python train.py --num_attention_heads=6 --intermediate_size=1536 --positions="rope" --rope_fraction=1.0 --init_std_qkv=0.0285 --learning_rate=0.00101 --warmup_steps=401 --final_lr_fraction=0.0 --train_tokens=357000000
MLP neurons of a small language model. Each row is named by its layer, matrix (down: output weights) and neuron, and shows model dimensions 128-255. Each number is 128 + 32 x the weight over its row's rms, rounded and kept within 0 to 255. Numbers have three digits each.
A block is one neuron, or neurons of one layer that tend to fire together. After each block is what it responds to, as a language model described it from the Wikipedia text at the highest values.

L5.down56:129172116110054151135168137153106179209174221105125127089196135213118117124130142100123146115088102151151155099109108113079082144135070161096203138077115091054167160132137073076097168170116099077135116120125143131121050117112157105118124166067194125184168095116105115144088184166156096132169113150105099134171110107086099140154126112164093133141130166082137167098139161089179163100116
L5.down98:179142174150123124078074173196136114131126137118135097064124115125174167150158143110109178118086107110151124113085130145152112084124048108113145121148138113100166169126185070151169149139110148186144065201139159140087159139103089049118122112160115151102183149098205111078091151124148148126173211107178170173133159078094230118112162157103123106141103134106098154109131131110116096159122
L5.down118:118068117123107130165106124163092102152118177154146172106134159174226169173153092153159160122071115080123087100101129069098105141120122086139111086171117121158014161110134136159095124156112169158149098150101114119083113137155186101132124089156240125164159119060150117104162138113135197109118128163120084138184147153117120083159101078179161133129114112151134169153141131152047147119181
L5.down411:117180158156112072169114134110059124169130096126064101166113146133103172118083100103131091143077083183094069101098125107081119100189087168124142097139146087099155080132108161143068124156137131101148125192084125159158122081127142152149150092138170175143125160117082128108095131186125111105035116110126056158135155111124120209183106117139088092159106166141083144056115144120159114119082
L5.down541:081091127140117126165153085101169131110133137121117176077112118113076179114070146155156124134111173125142169146108194178225151094138209113095137131123093069103097141112092136092102157151146140131143075133118102123173099197163143075172052162140104199098156160144119114136187118151128091088132111129107112196176135170113139114165124115092156146162103164160099115140138140112128125117120
L5.down550:137119115150134172103079091141116090113114103108092144074104142159129141141162158130099093161200140168088108122101113134095108136111169147116085099162154176103183062098129102128179146134159106109140176155170109113102093131175122113146112185158139122102151088168129165093069157107160149144169151146161204164149166159110178093136112143145125083137089159150120099144155214165134088173098
L5.down609:123127090116112106122123111140141103096142107135071116119089108157138091122139167130131131107151104093098123157091115149158161104138155129097139196097195145058098139153104145151108110117108172153110105131110073102107156130243160122065134131089123134095112079115129124109132076101126197191093062131131098106100104139099137154145132159148082116060133110056151106110104139080115167130036
L5.down681:163131134111150106112115148153135161114127135143141130115067169143161115169179118121087087108121100165095138149153118155161105099142100188125095140195114167058114180126104073087153128142172192147123105149161131147099066113146127144152122151139088140132127122165154086122127155127160155124074180150171116166103095179156136140082082099160141192108140120165103104105080106136083163135128
L5.down702:085076115095139130092111146121189141086152074140146123125109118167138143175155101159072210108152132095097139094132102143111116098130163095141137115137128117142137087115119160150133175178133139112148100143069060129078160170151146061155112129122158134126082080173112174110111120117107031081076091099116147155181105119143130169094085105161128128143160070148143160107123107160156108141138
L5.down762:123126120200130113146145152136166141119197126113167126155154074126128105144152062139163100085125165132173108100136129131125158124131129192126175142110070119109128128142131109148159099099136104151115158100135127072158115162103089152124155098089159080128131138118072112111088141145137120111065168123189160131159066178104137137107162095079112160103070119136179081129086171128139134068107
L5.down846:128151100121132091205118136146093104083144137128142107138146147132105081145079109122205128099114173080135115102232120141131156100106133147140109088141076111199195075102192174149171108137081180125135088137107159185105133141133111130182079142149115114169128207169087096120153147135114154127135107191104137152151230023163127178169131077156086112123077148116141140112115140110164058200125
L5.down869:096178086113065081151147109055161116104093101137123148110115173099174193097236095100153084048070072115095104158111110101119145143145173114103138062158122128130139164143122092098151116105134180117119172101120102086074098111194113111110142109128110173124146155082164112161115139185147152075088139121124095145121168156088089113159129150130126087097143112108094174185143147119115136140118
L5.down1049:136184117126142084133080134162119083122081111142110090139152203155070150131137119161128087090112088061104132161180184115090092135174138112170098091134131101214147116121113134048182108106072084145119159150123141122105098110180110116136133139147164138096125123126091093160139186135132230142153161126126190106082127122137117115255103153118129119082178154141089136178095171109148104160132
L5.down1209:117122115131111098166134054092095095167085093078101161104108100166151119142124158132085146100094130108117041197089097146137136163139196076131110137165120125142126065096125139141095125099143204159140106137149107145125086117127115151144165088192115126095096137167135117182116129096164153126161138143141110153153088130123162159108111168159089114135128163143151137138174153098123084103103
L5.down1302:176136141128139127132096136134102167133184176122117074165127061085134183127083129094159110129118145093154161125094150137136062136100075102132133071106131138132132200118143094176064165144073106149104132119133120060112135152120132068177127117153126184192142089144096177134174155134168131186128160084073149157141109131085163121099104141072113084148146128156141076146131121158176123175179
L5.down1448:154136071112159120106076096138171024168120108140086099153132176164140156122187136131122159167061131155101120204129107182117177143144104107127194094071138051127095085122122156137140135155096099159138078064129110084147118165167132108077091115123135136117151097103161134136090120125140143125172143165153174059101113117134121158138113145168130125096171130159185114120079154118052190110166
Responds to: Mid-word verb fragments. Middle or stem pieces of multi-token words, mostly verbs right after "to", such as res-ol-ve, impro-ve, pre-vent, main-tain-ing.

L2.down1442:189141137119107124147122104096130143120076134123144128190152110112141170131180103170119091103114140111141146067135154114156158105172121150140198148069144151158146115157107145159126137144084109067167110143127093057121141129183077127144134122102182115121139079182142125136113136111121140159134111123123144131119095179140129130169148106148148087145159045122149081121147138144141116102142
Responds to: Word-start letter fragments. Single letters or short clusters opening a word the tokenizer splits, often after an article or possessive, e.g. y(outh), h(orse), cl(aim), p(illar).

L4.down430:119109173128107141191212123122170165146095110072109135183079133097143163171147150076157123135136128132102114124101143166139174157095111171150055127160108106140077122118099140129138160120117096105159128135133093155120133118102119143139101150142103103109115090110152120141185112111078118100121135180128114132147097138123120181126066104123141064125058150144078098153141189115148138124167
L4.down431:145105131166089096126130143198070144119119157148138169116193186133138187087113088115123163108151152128095102131120141129124126144143077145120053119121188089116107087132106209071137108118134190122067099166112104101137101107085095099080179159101109104097152126170158091161134123130145074137133118197100151070187124151136119162118114084113150125070120129126110105159148099145107130130123
L4.down651:166143146142180158134121146090142142130144112096103137117170201175158126133096140119124137174133069101087139119099170175148208081172170143083144165127163104109150089160103123098129095160126118092077154162168118109071156100195128122140051137090125173132196157118138086041123157169128151097081114103093090122127148129119092114135160121072120070139101156161131118153118123102152104131137
L4.down1401:098131140132100143169129190142099112187110085120129102043117190147140177142151096055124107138096116127107091058113150093145133183151115129151109180099164133134097103163123091094103144097124140053112074033109169141140109119185077148192119137104118149100099109191148091160068131155142121162112105126093150136145119134174112175139134116114131094150132081093167128124216191132106129103137
Responds to: Possessive apostrophe. Apostrophes in possessives and contractions after a name or noun, such as Chandu's, county's, I've; also occasional mid-word fragments like -ically, -anti-.

L5.down148:163181158122170094138178074169130167102122145141119099106136140161060144094126124099083120146153163152093133141104129134110124099186093084152150144139195136171124139130165066095129126110078044096169170160079075080122126153144120154090156136140089050118116171136086112149162119112083137136113039140184163090146072169163110137142082190129148124136159161191131201098165136091085113129158
L5.down219:062150116160127119119092099206089139122126165169128106096134110097175151093130127155159092098051152143138164108125137146140116076122054146089098151135098128122142202187174099170075152082094131142203072111104129114130120121108139103104137102109152142119140107186154144150176179138142078142118096150188126157107178137116155152121112114080122120176090133134165088135163133138166158102112
L5.down414:157073181120204137119136161130184123095105153087045093150141103117118102142147123128079122118125151129099168172156055062166132125050103128113127150166068101140142170103229158136110122095152117129121075128160154114135063152130131111119128136119064149095169119106171143091153143172158124151147199126129127143083122158101150131123111172123083143089112151145176113069089103106116154101060
L5.down608:161187184091143136136085159128123142150102149104099151168142171138115091146159140107129169132145138183112161154129101150103120100125111062101077154184096094155089145135140141187173173157097100151151149115170109155096153143114126101149130121086058114126147126137145129138130140117063094168139165126119143199153160116088127130096147120161183127166060118136047135119211111113148113130115
L5.down661:109158186144146142144138067160121120087107135159140112191088126113232094162140113083108099035101160141126139168109195134128199112182135069085126112140118120062105127129135101077131073158138182140192115124129205098145122117158135124146186132102091114130145141209078079106133143144127084156119169150154079109115122103101116089153172084159103097179052153078135091159120092107087133149142
L5.down736:153144110122096166092126158122093166157105143069107144110162164060143130190140170183115128103106144134121176130051137141106188138116125096156119101102195148070128112174162126109114137154161093081065116192221159067135114156184146140202139154146158160093127174138145188092079224111097105082084203165107128103113160164153077116120076128129100109137124153158120101141110116121116155168120
L5.down866:115128144103146102114089014144159124158128103122111110149193154135128104067074175142125108121090138125095129120131122170162129100092124134120096124069159100116111170135202091105044124106104083145101104132133089122141126196114154114136088188138095174169121101111089162156135138152127146148137127134100132067074171108144137110153113162147102190128140147171078100105102114090134122109135
L5.down953:137128081095155147038131092142173118127152119085147121136157144134187129102203078161225124178111120183094104126088140077151148149164091139119173103147090135138096126143094152143107088100150155090176070158186135086164191126113104127112123168171151152169099139110095113128155146147095102083130122126126119089127138169135078128084123171105145052090151104151195063166117077131133115163123
L5.down972:114116162155154126081128135144119131097114152136111138159149121145196147087173113188101123123145106136124130151166139160160161135165109142140112167136092103167120133178128115097116159122111115132085181086181105167094179175126134104104149064135154090111129161114123112119123098137151175133046157153167120149119102126177132186152130071098164105159075176111052140133130184102107124085111
L5.down1040:100191110172158113116115192193083170136166163144095089115143139175095190118135069170096114133129132165116105099113170146132100148126084150080170110168127150172165156130105102159115053161107106142111193149098117127134124146135167132103125107143169105169161175095111202108124130098108197108184124142129126146173113054097110107207147143127120120108125075181137144129129120165181149172163
L5.down1048:179126124074089093151136068136175124179153144161149160093146097123116177135110159150103192172152167121123139224173112096164100141132088129130130153169131179160121108129147143118098139110099068106133121138142081076151114105174123114134087126157110124156120117167084089089142106173126106188098140140179135126091158144149123135170149131137164139176098143127120129174137135112113102118159
L5.down1145:121145175107128175136138089166093183173128101125137105102181130094077109165089139164148109079151117136113115087105149094131147146110107115090120143133126149096129134126137112077043123145104115171102131097127125097106109100133155149159154127105121174141123141124126143167102163110097111122091120143101119113115141110113156155144113167099152178096103090167130091139099119078142095139097
L5.down1268:104161191130201217089142164146183186169129187156174125114148109101125115051142090154107173141110167128234148118118173103039174087145151111117088177140100120189124182137096143123145144122121123075133115110152129058106100160166106134127172127163131110105107096130083124113157158142151123066056126185127105125093142105142170123148120117111127121159122118134145176087167125136126136060092
L5.down1433:183159088109127127150078154078168111162110142153102117163147136075110112127105150123144185147143191143179171169141137121150115170147202154144124143178127086103148132108114108112139134174142124140120128116111146116152133139105097139156117145201125139081112082151123128161098156137166144139130089141149114097104117134158073102106107097136139075157081113161103095110134145117189117131090
L5.down1468:133126129121083155130144153163124174177133123107166090123135160119073100133204114132140113172082136144188088125152136192143088091157155075138155106176139110143119144111142161135116129129083026152175098088123122136130190122116075099101065141130126172176124111092133120143156114096126105135082126114132105181204080137155148086139136149100148156095147084088070112163112144118162092130103
L5.down1482:076135146120064143161093103085074098120108166153128153207155136096065117119143129130161111112089094126137124101080142108139152081156181096165136103155087131123118132113164081126082144115151143130164150075121164099122116143116153163108141174144143131136130105115135153135087105119120150159159141097165181124160164079139145151129180145086146175133076103113084192163086135136134090160108
Responds to: Word-initial fragment, especially "c". First letter or short prefix piece of a word split into pieces, mostly "c" as in cities, cousin, cross, also f, p, t.

L2.down363:053116158092150109131122110141156133098140154146076132162189140154178132145152092114124169099123119103071143118112090106152103133176130161082112076171155120137152155121111087179122131079170157114093111171149120182127198157148122154152023117106166152140108159141255137083101095097081205133176104128083124129121185095161211114143113097129127090114084131125145157088154183195090146115169
Responds to: Possessive apostrophe. Apostrophe right after a name or noun in possessive 's, such as Women's, Rio's, Morton's, sometimes n't, plus weaker mid-word fragments in foreign names.

L4.down369:115054167085140120155133145120086087138149097116059133121097087120071200108103160130098180104134172127174165115163137139103160160098133148131106148115108119129098132142142113089109107148151085116118153107162094134117129141123149220139146134089064108084151109129093124094105096125142143151125150114101128063078202121112083106122119151129065156082086097139123077139151058150154125131062
L4.down996:076153156124131136131168119106083163074107146104163113112141123134172135165181135104118159154147144135173190142137055126148057131120192111120139146092172086089149128047108131157100158157135149132117092182132134162106132139127114124172114067132127111126148154196132141123121201186085102125094152150136124173115070192145104114102186178181110180197132080122136168106158154143114178069136
L4.down1100:119154142100118109174138078155130166213129103112104163112079075114171127141142110142123141125126182097138083095127183134178154108072152159066179132138088128168087081107160152112128117175121071134109140186128168123140070171130144161091096064181091113142190128158122165057141072145139100139124121123133106099054125097065116153185114154195151118144172176186111130075098116092102126080106
L4.down1357:156145100081144205160168113148104209161090162139128079154115041143144131141134055060183158177193170144156184136148139094081117054100120136187101109120090144117112134074133100173083117167095201120159135104115128113116074114134106159164108085133127100157137156156121129136112145162152103149153098181126094093104136126151127102070191104106075132109136115086053153148096126154137126164119
Responds to: Word-opening fragments. Opening pieces of multi-token words and names, such as pl in plan or en in Glenavon, plus month names after On and opening apostrophes or hyphens.